Part of a small language model's weights: 12 layers, a variant of Muon for these matrices.
MLP neurons of a small language model. Each row is named by its layer, matrix (gate and up: input weights) and neuron, and shows model dimensions 32-159. Each number is 128 + 32 x the weight over its row's rms, rounded and kept within 0 to 255. A neuron's up and down rows have the sign that makes its largest values positive.
After each neuron's rows, "fires after" lists the tokens most often just before its 100 highest values on Wikipedia text that the model never trained on.

L4.gate410 [185 102 103 154  92  70 134  52 174 157 117 157 109 142 168 139 156 108 124 163  99 123 104  76 159 115 126 190 131 134  49 178 131 116 147 112 160 123 156 118 179  86 140 123  22 129 116  89  84 152 162  85  65 124  82 107 146 135 145 105 166 138 122 118 122 139 158  61 143 159 104 124 109 153 108 134 126 149 128 175 112 121 171 149 142 187 160 100  97 127 118 188 173  85 214 180 159 136 164 141 171 127  99 113 104 136 102 129 146 114 123 125 173 107  64 180 106 141 113 115 131 149 156 151 128 132 109 117]
L4.up410 [163 108 122 126 146 125  68  91  99 158 117 119 125 119 107 144 140 147 122 123 164 100  50 174 174 137 132 132 145 142 137 130 119 130 110 146 145 100 163 191 189 113  93 164 129  43  98  96 128 100 128  56 166 148 121 185 114 168 126 131 117 160 172 178 111 168 125  60 149 115 121 187 137 134 145  96 163 162 170 120 100 103 102 170 147 132 147  94 133 154 155 183 123 120 148 134 159 126 130 186 142 147 172 154 127 141 164 159 161  77 106 168 157 100 159 147 170 175  81 133 105 139 166 131 150 100 190  94]
fires after: "in ", "In ", "| ", "the ", "(", ", "

L2.gate74 [129  77 147 113 133 105 147 136 125 187 143 160 131 119 100 104 140 142 104  88  74 147 178 143 120 129 105 231  84 161 126  60 115 169 153  60 146 124 115 152 109 122 104 162  86  76  68 166 132 102 190  90 114  86 135 107 170 167 174 154 140 149 132 100 119 202 135 102 134 100 144  86 158 146 193 146 115 128 120 107 145  50 164 182 170 184 137 144 175 173 163 115 152 141 144 104 147 111 159 164 130 128  89 148 158  86 112  86 168 135 133 102 147 163 122 107 150 122 113 157  89 149 150 145 131 130 159  48]
L2.up74 [143 183 144 181 114 132 131 130 178 146 104 107 177 143 129 133  57 118  79 201 163 119 138 105  54  99 148 127 130  75 113 115 135  74 125 153 143 114 134 123 187  98  49 188 108 103 148 150 146 138 106 168  81 104 144 103 109 144  61  98 165  82 134 153 158 133 174  87 113 174 131 165 174 112  89 133 106  98 112 151  99  72 183 104 117 149 181 141  98  97 136 175 168 153 131 101 147 121 134 139 140 132 106 126 144 115 125 118 183  81 107 155 139  89 132 111 173  81 140 115 179 167  97 129 106 107 123 182]
fires after: "in", "In", "ar", "Al", "h", "n"

L8.gate203 [112  84 108 164 189 130 167 131 146 114  76 173 136  99  61  87 104 101 130 151 126 185 119 133  89 125 184 147  98 120 160  48 181 113 121 140 184  73  92  68 107 162  99 130 102 127  98 133 152  99 121 158  81 137 170 139  89  87  66 124 121 103  76 170 102  50 142 135 111 168 189 108 115 151 161 139  87 130 122 138 142  72 117 128 174  76 133  97 159 124 162 188 145  96  53 157 123 149  79 188 143  84 113 130 160 118 161 147 142 112 153 118 103 108 146  92  93  94 164 105 152  91 105 156 149 149 173 139]
L8.up203 [ 79 135 115 162  73 101 160 152 122 151 119 160 128 148 116  84 104 155  56 115 131 101  72  87 170 135 143 166 143 104 176 143 150 112 108 111 130 104 166  66 132 110 127  76  94 120 107 155 163 116 161 166 112  74 125 177 119 150 138 146  67  84 126 114 138 106 120 155 160 139 132 119 184 155  91  44  99  95 172 106 124 153 142 127 117 196 152 115 123 141 134 140 125 115 105 132 130  84 141 153 100  95 105 115  87 113 109  86 218 225 116 128 119 106 146 136 141 125 164  53  85  48 130 104 146 147 100 129]
fires after: "o", "W", "E", "e"

L8.gate344 [127 145 125 179 172  82 161 139 143 198  92 142 163 169 134 125 129 167 131  64 100 163 159 216 169 149  89 117 107 143 174 112  95  90 120  57 119 135 144 127 123  95 157 144 148 174 119 137 172 105 102  71  51  95 123 109 116  82 134  95 140  78 182 128 130 104  67 123 140 137 127 172 137 141 147 132 199 165 121 113  20 119 143 146 140 154 119 152 130 110 103 142 147 108 133  86 123 101 125 166 117 117 170 147 157 126 129 133 150 169 110  96 138 100  70 119 125 112 146 136  88 191 151 105 128 154 126 161]
L8.up344 [114 154 130 159 136 127 133 148 106 111 129 120 173  96 117 134 125 131 135 138 155  87 105  62  94 110  49 166 169 141 140  87 133  91 150 121 154  85  95 135 176 102 119  95 124 143 167 116  88 127 130 138 188 138 159 249 115 143 145 102 101 127 108 125 112  98  70 174 154  94 116 148  86 133 185  97 100 116 148  43 110 137 154 162 166 112  58 131 165 132  95 155 117 156  99 116 149 126 118 134 123 174 124 140 177 124 106  57 201 103  99 154 133 200 116 108 158 105 108 112 172 116 149 119  97 115 144 161]
fires after: "ou", "al", "Al", "os", "ti", "=="

L4.gate510 [128  85 117 113 196 163 131 145 124 115  94 159 140 176  76 155 117  94 227 139  97 195 211 136 123 154 101  98 135  93 101 172 157 149 106 127  93 128 100 146 141 120 151 127 187 138 131 144 127 146 142  95  83  84  86 150  90 156  90 179 147 140 124 127  92 102 149 107  90 124 179 168 140 141 123 119 106  89 125 138 195 166 133 104 115  83 155 159 151 127 149 158 178 148 109 107 132  91 194 165  94 134 107 160 138 138 164 109 180  88  63 134 179 133 180  74 129 134 104 111 152 158 144 156  91 127 117  99]
L4.up510 [150 146 129 173 133 107 139 139  87 173 145 100 118  93 131  70 128 156 125 137 104  36  87  94 138 102 136 195 117 105 107 152 109 124 147 166  76 116 127 119 107 175 154 153 139 135 133  83 112  99 133  60 151  52 199 173 104 134 167 107  75  81 119  97 175 178 168 138 114 149 173 149 121  88 160 151 138 120 139 102  87 104 118 135 139 104 100 113 112 164 140 102 151 152 160 177 124  69 128 103 121 154  91  40 175  74 141  99 117 113 107 123 127 100 152 154 136 137 141 126 149 124 113 165  97 163 133 160]
fires after: "er", "ow", "in", "the ", "ter", "an"

L8.gate206 [138 117 161  86 120 102 207 141 203 148 184 104 141  57 173 115 135 167 128 126  77 110  44  88  89  96 126  96  88 201 127 118 138 140 113 128 137 166 100 130 113 130 156 158 101 115 125 140 161 143 111 121 138 102  98 157 126 106 124  98  91 113 113 139 146 104 112 137 118 154 153  89 141 105 114 164 138 187 102 114 142 123  99 110 152 106 189 107 215  81 136 104 158 159 103 110 141 138 105  77 145 148  96 136 135 102 139 172 112 109  94 170 117 143 126 155  96 173  73  91 114 105 149 130 172 130 176 145]
L8.up206 [110 134 197 190  81 155 136  95 134 154 190 175  56 100  62 126 134  79 102 154 137 145 110 113 172 120 134 126 185 128  92 162 119 177 112 189 187 121 155 149 123 114  94 194 176 144 114 191 132 129 179 149  75 108 147 150 145 102 179 171 148 125 163 219 111 145 138 100 128 121  83  84 151 151 128 145 122 137 155 141 133 138 103 158 153 167  64 166 141 104 154 206 127  97 130 119 117 141 106 220 144  96 103 172 156 150 182  96 126 145  88 127 116  75  67 118 143 160  89 128 158 142 123 106 111 157 118 153]
fires after: "o", "ar", "w", "e", "u", "il"

L8.gate386 [140  56  69  76 134 137 106 194 134 163 119 160 118 129 134 147 150 122 145 149 128 153 146  77 154 143 141 152 122 121  99 126 139 126 119 138 111 125  93 167  95 151 196 154 102 167 150 145 142 150 112  67  79 160 174 120 139 165 162  33 134  92 165 180 127  97 113 180  92 116 100 107 111 103 144 137 156 157  97 125 126 124 147 169 129 161 158 127 139 132 156 190  50  80 151 122 141  65 129 155 117 162 106 141 144  77 153  71 125  91 113 149  97 106 141 160 177 176 132  54 142 144 122  75  97  73 129 151]
L8.up386 [182 113  68  99 104 112 132 173  98 116 169  87 118 114 143 177 124 140 143 201  60 103 189 168 120 101  89 148 103 153 166 136 190 134 141 151 145 175  88 121 131 102 132 202 180 124 189 110 108 128 130 175 167 178  91 130 106 130 150 181 150 123  85  74 101 137 107 132  91 150 140 101  86 135 111  79 142 138 138 133 173  79 123 148 123 131 158  89 148 106  87 185  62  20 143  93  79 152  96 147 133 134  95 147 147 140 133 124 127 110  66  99 105 142 170 148 193  62 136 110  76 115 118  99 130 141 142 121]
fires after: "c", "ou", "m", "il", "us"

L6.gate113 [160 112  74  97 143 114 119  57  70 108 157 212 103  62 132 117 139 141 132  98 150 161  99 150  86 110 105 133 182  91 101 129 111 135 153 128 120 179  85 139 100 112 113 108 197 126 154  95 102 108 161 152 161 160 108 104 161 111  85 131 182  92 109  94  63  94  81 124 126 118 112 166 110 114 146 116 130  52 143 165 143 177 164 168 117 159 166 108 146 136 143  91 110 158 163 161 109 145 115  64 135  59 182 210 105 138 152 118 140  82 118 118 135 120 123 184 151  45  93 104  88 141 110 128 194 157 122 137]
L6.up113 [130 110 122 107 101 158 137 102 146 156 112 105 106  90  70 116 173 132  88 134 163 110  54 156  89 123  82 115 146 109 141 135 128 151 108 137 178 123 133 111 117 140 140 193 168 187 140 117 140 124 139 112 159 162 115 107 127 128  77  89 143 120 163  84  91  80  94 204 161 120 172 131  70 144 160 193 106 152  68 136 145 181 135 150 136 133 130  96 122 173 177 134 124 149 160 105 131 126 169 127 181 126 100 167 179 141 106 120 118 170 119 152 141 106  80 139 113  75  99 169 142 100 113 180 158 217 126  98]
fires after: "ev", "d", "es", "D", "t"

L7.gate228 [144 110  84 109 155 144 131  73  84 138 153 140 106 106  77 131 122 154 180  77 184 156 128 123 131 116  98 112  95 106 129 170 162 100 148 146 144 105  89 145 106  64 142 131 137 124 118 115 137 184  92 116 141 158  62 172 124 154 120 143  71 106  88 140 125  78 178 117 116 111 132  52 141 119 152 105 156  95 185 134 127  94 142 120 142  96 176 104 121 145 119 158 163 157 151 110 182 127 158  69 143 140 141 138 120  87 155 135 177 110 141 153 108 155 116 127 176 141  82  68 178  94 158 160 150  73 116 165]
L7.up228 [ 81 172 145  80 140 147 120 134  64 107 192 133 142  75  65 113 110 161 137  99 125 142 121 107  93 183 119  58 146 122 124 141 126 130  96 197 128 154 141 138 176 121 184 132  74 143 112 120 133 105 106 185 105 109 119 101 114  75 123 177 173 127 132 172 104 158 108 101 116  75 148 146 112 174 142 113 159 112 125  94 149 143 156 132 144 168 172  71 185 165 181 145 156  92 103 140 176 108 140 133 163 132 159 156 166 102 138 177 162 159 135  97 119 168 156 147 139 151  71 114  88  99 114 127 128  88  84 151]
fires after: "m", "ar", "il", "l", "sh"

L6.gate31 [105 169  52  58  57 117 145 129  85 106 126 107  95  66 121 108 145 122 109 143 118 155 168 158 168 101 186 204 168 145  84 143 138 134 139  94 133  65  79 145 140 101  84 103  85 120 131 153  93  85 125 128 117 119 121 112 176  93 100 106 207 115 161 116 154 103 108 170 149 135 114 218 108 184 156 105 141 104 157 149 134 121  98 119 124 128  77 187  90 146 176  77 144 127 200 106 126 128 152  79 105  81 112 185 148 105 199  87 143 104 113 113 106  76 132 156 173 134 145 162 142 116 132 170 128 159 145  99]
L6.up31 [153 176 109 110 132 168 199 130 137  86 173  91  96  86 156  79 170 135 160 127 192 176  86 132 135 168 165 100 159 101  97 140  96 189 121 150 115  80  62  95 114 136 142 157  42 113 178 126  79  67  94 126 119 111 101 126 148 137  81 163 174 132 150 152 162  98 148 154 131 119 102 117 188 205  95 159 115  96 116 165  99  87 111 210 107 134 149  89 118 171 148 145 134 110 169 151 116 107 132  90 150 133  84 115 138 108 184 135 126  98 162 107 112 109 157 147 145 163 108  95 151  94  98 165 112 164 104  49]
fires after: "e", "D", "i", "u", "d"

L6.gate150 [143 114 172 104  99 163 151  94 114 130 109 182 135 116 117 141 136 150 115 117 208  49 124 152 134  98 116  79 121 134 127 108 190  86 132  95 102 107 106 125 147 161 128 161 122 144 151 107 114 197 119 153 173 183 141  94  80  97 157 113 100  97 132  93 191 111 141 141 137 128 205  81 184 102 101 199  62 160  86 142 130  81 119 195  93 131 103 154 114  89 159  66  87  85 110 146 109 136 167 110  93 140 154 160 157 109 148 129 162 110 119 140  77 112 185 110 105  74 110  84 113 101 116 157 100 160 151  68]
L6.up150 [162  97 140 155 114 124 180 134 155  88 141  90 116  84 160 158 128 153 160 146 130 165 153 116 187 130 130 142 190 150 140 143 144  80 124 136 184  76  93 137  90 151 180 148 132 128 146 104   9 142 143 106  81 112 206 107 153 136 207 148  83 154  91 155 134  88  88 136 168 136 113 134 138 152 144 148 145  27 139 120  29 109  97 155 130 129  73  96 145  95 111 129 125  68 138 164 110 142 142 155 106 105 120 131 103  95  86 149  92 129 150 174 129 115 178 200 158 126  98  60 118 112 139  62 136 103 149 143]
fires after: "v", "f", "ag", "u", "ti", "p"

L2.gate441 [ 74 135 172 141  72 145 139 134 179 126 110  96 122 109 126 108 122 164 127 188  72 102 177 129 146 186 110 169 169  53 143 106  88 131 142 114 141 153  64 156 103 118  79 132  91 109 146 142 157 150  96 144 198  57 125 162  91 110 144  98 136  33 125 170 147  28 166 142 164 171 111 116 120 195 143 154 155 135 140 178 112 163 127  88  87 102  93 122 170  81 187  88  99  81 103 148 120 125 164 161 110 111 127 114 106 145 152 128 139 130  84 122  94 147 147 107 120 120 119 173 101 150 133 136 151 123 159 112]
L2.up441 [119 161 112 134  74 133 134 116 141 177 181 110  90 117 104 103 151  70 145 160  75 128 127 133 134  89 120 134 135 125  84 107 112 157 136 153  88 146 139 135 149 137 117  77 140 148 183 122 140  92  98 124 162 145 141 119 121  84 134 113  69  48  72 117 147  89 121 111 100 194  99 156  98 200  94 180  85  97 149 108  84 211 143 108 134 151  46 158 162 121 121 132 113  69 137 144 123 141 131 150  43 155 137 121 125  57 127 165 123 170  88 197  86 142 124 158 131 131 158 123 155  87 143 109  96 170 168 143]
fires after: "pl", "tr", "r", "l", "M", "P"

L2.gate410 [142  85 159 130 133  60 180 127  96 123 116 184 102 129 119 179 102 129 192 129 137 141 141 172 150 129 161 103  95  73 158 203 110  78 133  63 119 193 137 103 150 137 158 136 179  85 163 101  77 100 138  85 138  81 164 167 107  92 162 182 126 147  95 132 120 115 127 142 108 147  86  93 144 133  86 161 117 101 120 195 168 158 153 126  87 174 180 137 155 127 113 134 104 111 127 153 161 124 138 151  78 136 138 103  74  89 131 100 131 132 156 136  91 111 118 114 171 138  85 137 133 169 172 111 103 147 108 142]
L2.up410 [161  87 168 191 140  95 198 112  70 111 155 147 124 123 109 178  63 153 138 160 128 134 215 114 135 103  86 100 149  79  98 198 158  85 112 113 129 159 133 144 150  97 154  99 139  87 136  89 145 136  81 102 141 135 116 163 125 190 155 126 142 113 102 159 161  83 114 160  93 152  67 123 121 124 149 150 137 101 112 104 107 127 110 133 113 124 169 115 111 113  70 158 152 127 115 139 114 182 172 134 125 127 133 110 133 146 157  86 138 148 169 126  85 145 116 126 103 102  82 160 139 114 175 144 109 165 110 161]
fires after: "t", "ri", "ep", "f", "m", "r"

L6.gate157 [128  43 149 133 171 129 115 141 133 128 135 160  91  82 141 108 158 127 125 145 123 113 120 181  98 128 146  76 116 130  95 147 117 149 140 133 128 107  97 154 139 101 184 164 102 191 167 163 151 119  97 137  70 147  88 126 136 121 145 122 128 125 191 153 115 107  90 173  98 162 150 113 110 143 146 105 186 127 129 179 115 146 129 153 157 112 158  75 129 115 148 164 190 124 126 110 138 127  52  60 183 107 127 106 153  68 184 127 134 130 158 130 123 107  72 137 146 154  88 139 147 156 111  60 118 118 122 114]
L6.up157 [136 121 141  95 158  99 214 135 114 168 105 163 142  74  85 121  92 131 133 148 107 125  52 111 137 130 183 117 132 167 128 125 129 186 110 195 116 127 144  94  87  65 161 133 148 119  85  97 123 203  95  72  86 174 132 121 171 139  94 126 148  67 151 165  99 119 139 138 100 113 165 144  94 182 118 141 132 130 173  93 140 126 116 154 154 143 115 133 149 103 115  86 149  72  94  72 124 119 138 111 199 140  82 109  86 136 170 126  93 145 103 121  72 104  94  95 165 172 115 126  79  89 142 107 143 160 117 110]
fires after: "ou", "w", "m", "il", "igh"

L6.gate116 [107 127 115 112 113 109 135 201 164 149 121 164 163 144 154 170 159 110 138 153 116 101  73 142 128 110 135 148 131 185 108 156 142  67 163  74 169  71 135 120 199  79 141 137 131 135 159 134 148 193 132 132 163 116 146  76 125  83  76 113 153  98 137 129 120 121  97 139 139 167 103 167 115 133  97 209 163 110 128 209 167  95 128  97 114 138 140 164 129  93 118 162  65 145  90 115 161 101 138 151 153 111 197 164 118 109 170 150 132 134 148 173 125 132 109 113  93  83 131  99  87 176 183 100 135 137 139 163]
L6.up116 [ 80 133 130 126 182 153 104 153 165 132 152 133 188 124 119 147  94 158 165 174 132 124 111 178 160 167 139 147 154 163 116 143 165 108  93 140 174  45 107 134 150 107 139 102 136 168 189 130 100 170 120 116 121  99 142 118 112 105 154 128 142 118 124 169  84 104 108 137 159 144 150 228 142 105 153 102 137  56 147 141 121 142  59  78 156 198 113 136 141 154 136 130 158  97 149 146 119 113 131 120 169 155 105 126 123 162 152 135 127  94 198 152 126 174 146 140 125  62 159 182 113 142 131  83 181 107 129 100]
fires after: "fir", "or", "os", "u", "es", "ti"

L6.gate273 [155  67 145 118 130 106 134 137 131 153 174 175 123 148 146  89 126 100 164  92  97  69  84 103  84 108  82 141 153 156  76 137 122  54 101 148  93  97 135  84 134 150  98  93 137  84 139 110 168 188 134 140 134 119 123 152 113  90 164  35 183  86 145  96 117 119  97  85 139 112  90 127 196  90  96 112 177  99 153  51 124  52 136 132 193 134 126 137 142 137 111 121  99  79 141 149  91 155 114 133 142 117 174 141 102 100 151  72 176 124 126 138 142 158  87  99 108 102 120  68 175 105 110 156  85 206 160 104]
L6.up273 [123  71 109 101 110  95 124  68 102 156  86 151 126 155 133 125 118 168 146 131 147  84 126 127 112 131 118 127 188 111 124 100 125 116 125 146 194 134 168 123 156 171  96 113 132 173 172  76 152 139 120 178 105  85 123 132  95 138 114  80  74 161 180 125 136 100 181 109 122 135 186 170 103 170 137 103 204 159 131 150 142 167 108  96 179 125  86 116  74 107 159 136 116 115 186 133  45 163 118 117 137 167  71 121  79 127 169 110 147 102 133 142 146 104 102 116 174  84  93  68 135 170  47 119 124 157 134 114]
fires after: "ou", "W", "e", "or", "o"

L7.gate154 [147 141 143 152 127 127 145 117 120 111  78  77  99 150 116 158 146 132 166  96 114 141 110 177 152 199 109 148 136 111 161  82 100 134  81 153 142 106 161 142 148 136 158 135 129  93  95  84 137 105 116 118 145 181 135 125 112  96 110 165 113 176 102  85 124 136 129 143  70 125 107 136 160 120 128  97  74 161 106 110 144 112 113 107  90 169  91 143 197 107  94 178  95 133 180 123 135 149 128  89 173 128 189 106 106 155 178 108  79 139 102 205 168 200 137 130 198 147 167 175 126 144 122 109  71 127 116 120]
L7.up154 [121 177 117 100 137  63 195 124  96 137 147 137 158 218 124 122 124 126 122 125 110 172 143 111 141 149 118 113 112 111  66  87 120  96 166  84  95  86 130 181 126 105 155 138 183 175 156 138 174 133 138 118 161 148  87 126 141  90  81 164  45 107 198 156 139 132  93  95 105 113 142 150 151 128  92 109 168 103 145 129 164 162  97 148 143 141 104 172 114 155  49 122 123 107 128 126 140 139 142  82 166  96 132 132 144 139 133 171  99  78 146 156 118 138 102 125 212 109 117 127 170  88 126  93 137 136  83 123]
fires after: "c", "res", "es", "ac", "C", "n"

L8.gate323 [ 79 110 100 100 154 122  97 151 137 194 137 129 145 200 129 150 134 123 174 137  73 182 137  99 204 116 120 148 181  94  87 150 126 169 151 113 125 105 170 122 127 125 149 143 163 153  98 144 111 159 161 138 111 121 143 185 137 123 135 154 115 110 137 155 139 142 147 161 156 187  84  90 171 130  93 143  69 130 128 139 119 188 118 158 140 133 125 142 134  91 118 140 112 123 152 159 123  59 166  84 125 146 102 121  67  82 146  81 104 114 175  78 175 180 127 114 134 153 165 142 111 152 123 169 175 100 195 142]
L8.up323 [139 142 107 158 209 105 151 148 141  85 130 114 109 108 176 158 101 126 150 147  92 126 158  95 133 149  88  87  85 169 156 121 139 176 169 143 114 117 215  94 172 135 108 155 122 140  68 125 161 123 135  90 160 139  84 112 149 101 139 142  68  43 109 193  83 158 161 153  90 121 164  89 183 132 202 117 118  67 151 115  99  90 139 169 168 173  94 110 137 151 128  82 116 129 119 149 121  99 121 132 126 139  63 104 167  97 161 128 126 128 146 113 126 108 145 112 119 200 147 151  86 123 106 106  81 185 101 136]
fires after: "er", "um", "n", "it", "o", "in"

L8.gate493 [165  75 204 157 127 140 163  89 158 140 150 166 151 171  58  81 158 133 119 166 142  95 115 110 145 152  74 163 101  79 134 104 158 145 133  44 138 216  97 120 158 184 170 131  93  92 208 125 150 129  98 153 122  95 142 148  96 121 154 207 121  88  86 155 119 103 166 100 110 153 124 108 143 139 110 182 168 120 150 178 102 146 121 109 131 148 152  80 158  96  97 112  81 127  93 127 169 184 146 103 113 157 152 139 185 150  69 125 147  65 142  74 132 104  54 105 156 140 160 136 140 120 144 140  95 122 109 161]
L8.up493 [139 160 168 160 133  83  87 152 153 182 130 154 104 108  81 181 122 104 124 139 178 183  75 116 150  92  65  83 222  99  98 168 124 103  89  97 164 125 109 201 152 110 180  88 139 155 134 181 145 136 131 106 144 112  65  99  96  91  89 170 124  65 159 136 107 152 102 135 166 129 129 141 121 139 126 203  99 175 142 163 110  97 144 147 116  77 136 135 126  78 117 109 153 116 184 151 134 104 136 111 129  84 138  98 113 141 147  93  68  83  43 178 194 111 135 123 141  90  69 147 127 105 126 138  94 173 107 144]
fires after: "us", "t", "M", "r", "al", "s"

L8.gate166 [161  96 124 147  92 103 142  83 181  63 133 100 132 137 113 116 124 110 128 140  69 160 111 147 126 109  96 102 131  85 136 128  99 124 152 102 115 143 119 104 132  82 115 157 101 155 134  92 117 153 195 143 131 128 171 142 103 116 131 107 147  93 118 113 101 172 115 120 158  81  92 125  95 157 137 106 108 133 201 126 150 102  98 143  83  85 126 140  85  77 147  89 185 172  62 183 113 144 159  71  55 159 149 133  81 194 144 121  65 136 112 168  70  95 186 108 199 151  71 102  90 113 158  80 147 119 179 146]
L8.up166 [ 78  96 123 149 120 105 126  87 129 126 123  66  93 123 115 143 108  90 127 179 105 163 169  90  92  65 161 126 126 131 153 168 111 157 152  97  92 111 157 146 137 110 135 153 124  45 234 109 136  85 101 124 157 152 148 125  97  92 105  95 136 124  62 177 101 201 123 147 111 171 113 182  84 187 105 121  86 160 154 175 115 185 121 138  30 120  93 125 151 150 132 113 144 122 109 128 117 148 128 143 133 153 148 140 146 135  88 140 180  86 147 114 130 117 146 131 131 118 148  77 133 120 181 128 121 137 120 131]
fires after: "ion", "am", "ow", "p", "b"

L8.gate487 [139  83 165 115 124 121  91 108 164 143 167 188 122 149 129 110 130 133 149 142 139 112 117 115 114 151  81 100 143  83  77 133 116  95 120 160 214 200  67 116 164 144 154 160 158 131 106 114 135 107 151  93 110 118 135 179  98 137 130  72 109 158  81 119 134  93 100 129 155  32  76 123  88  97 159 141 202 133 114 111  92 144 145 188 148 146 131 144 135 212 176 152 144  94 140 144 110 107 151 119 163 136 137 201  99 105 186 114  75 127 160 148 128 116  69 136  81 149 127 108 112 103 123 118 118  95 158 132]
L8.up487 [153 127 120 169 131 156 106 163  93 166 127 123 129 166 138 107 141 141  83  72 184 139  86  82 129 136 126  86 102 134 124  89 116 102 116  91 126  99 131 163 147 112 130 134  78  76 142 113  77  79 110  94 102 165 123 128 111 152 101  74 111 105 174 164 139  92 147 122 139  99 100  89 131 117 154 133 150 139 117 104 146 140 159 138 153 120 142 139 155 119 111 115 135 160 142 178 137  91 155 164  61 178 139 123 106 162 153 102 150 152 114 198 169  87 117 141 143  71 145  83 114  86 131 107 186 134 154 152]
fires after: "in ", "In ", "l", "y"

L8.gate196 [117 165 116 129 123 133 129 120 130  74 113  79 159 129 142 148 204 180 195  97 123 116 101 178 133 167 101 155 158 107 128 140  82 104  91 111 163 157  94 111 120 108 152 139 142 122 187 105 156 164 129  69 151 150 119  63 160 136 122 119 158 100 102 111 191 189 160 143 132 155 135 124 143 144 141  91 149 105  86 158  78 125 108 196 167 141 130 144 110 120 104 127  65 174 134  85 168 144 138 139 145 159 159  48 154  84 125 166  86 128  67  45 130 173 121  93 113 129 130 176 110 143 147  90 138 134 122 113]
L8.up196 [117 100 125 169 140  86 204 136 114  92 144 155 136 145 159 195 119 151 138 140 193 118  69 132 169 123 133 142 139 163 112 149 102 141 141 187  78 120 118  84 143  71 110 110 132 163 177  94 202 126 142 173 167 149 120  66 106 156 114 142 133 147 127 135 189 108 147 171 114 139 139 127 109 142  58  99 188 115 171  99 170 127 123 186  96 187 124 166  85 101 106 126 104 167 110  82 125 121  56 113 153 148  59  71 118  55 110 184 124  82  80 111 167 144 117 140 208 129 161 148 150 143 134 154 124  71 122 163]
fires after: "A", "p", "c", "as ", "C", "ad "

L6.gate385 [150 165 134  95  63 153 143 148 123 171  68 159  80 186 185 100 137  83 175 103  96 125 117 160  60  68 127 115 131 189 152 198 173  78 154  81 104 139 134 130 155  54 146 141  52 115 123 165 198 113 152 155  72 101 104 125 133 149  93 121 146 117 112 142 138 132 151 103  99 143 141 121 134  86 166  85  93 100 151  55 156 142 125  78 169  83 134 184 158 134 149 140 168 129 143 175 166 117 103 120 140 189 148 133  90 178 139 143 155 132 182 114  90 143 102 206 153  81 117 105 166 147  99  91 120 130 173 112]
L6.up385 [125  50 114 162 120  87 116  95 102 141  89  78 133 155 123 199  78 108 117 112  35  89 136 184  91  61 127 122  80 173 131 167 142 116 123 135 150 101 112  93 143 117  77 142 130 114 104 133 132 163 145 138 113 121 169 147  77 154 122 112 126 150  87 138 134 151 105  70 117 163 141 101 145  86 178  97 137 151 160 108 145 147 131  54 147 148 150 185 119 155 211 112 101 122 118 131  90 134 104 125 139  84  97  87 131 164 160 134 136  80 119 109 104 124 121 126 109  80 106 121 185 162 121 165 187 121 157 142]
fires after: "o", "ou", "or", "s"

L7.gate348 [ 91  73 119 142  79 137 116 121 184 133 150 149 143 149 106 183 102 102 175  66  93 171 126 121 150 142 130 148 106  58 107 118 113 133  72 142  98 103 113  94 109 135 169 124 169 104 128 138  86 156 141  81 159 162 155 115 133 112 108 150 111 145 162 119 121  55 218 117 121 151  61 130 149 131 118 106 181  94  69 185 167 133 116 115 135 119 161  69 162 180 137 136 133 166 133 100 166 116  88  94 106  68 153 123 114 133 136 142 145  96  72 117 105 101 129  75  96  84 145 105 160 111 178 153 149 116 119 122]
L7.up348 [ 74 110  76 132 118 153 218 143 101 127 137 171 165 173 100  90 106 143 112 102 174 175 189  82 160 114 142 104 137 140  96 158 156 119  97 136  84 130 130  81 123 155  82  90 148 153 136 165 119 132 162 170  98  93  92  95 152 114 126 174  86  74 129 161 149 152 151  84  70 153 150 128 196 129 112  93  89  86 137 172 154 114 107 103 134 166 100 120 185 144 131 106 189 184 123 137 131 153 149  80 103 111 168 111 162 142 153 117 133 136  94 130  90 111 152 132 101 172 140 118 119  87 103 155  94 116 121 126]
fires after: "e", "Ch", "tr", "W", "19", "r"

L2.gate424 [135 119 137 113 135  97 118 130 169 138 142 129 190  72 131 106 100 115 127 157  84 153 184 125 105 141  81 142 173 103 142 108 102  95 131  61  82 130 120 119 109 112  96 137 133  79 128 150 148 101 169 130 158 109 133 134 109  62 111  84 113 120 144 140 119 126 111  95  75 131 142 140 133 175 114 173  91  85  97 150 204 117  74 148 116 165 167 194 136 171 105 152 116 102 154 123 143 121 142 139 121  86 130 152 107 165 158 110 170  93 130   2 134 129 163 122 198 148 136 133  87 115 159 101 147 113 162 146]
L2.up424 [155 164 140  93 149 134 102 151 203 124 167 153 181 101  78 111  88 140 109 149 137 180 149 143 101 101  78 162 177 109 174 176  98 120 104  90  56 154 139 170 139 119 119 134 122 136  87 142 171 102 178 115 147  92 156 150 148  79 118  97 143 150 157 115  65  99 118 113 100 101  99 179 151 136 155 147 117 137 108  96 196 103 108 132 117 137 135 144 139  84 119 195 150 100 118 135 134  71 122 155 109 109 130 143 123 142 179 107 163 111 117 100 149 130  92 144 205 127 134 138  92 101 132  91 127 145 132 173]
fires after: "p", "is", "g", "in", "ar"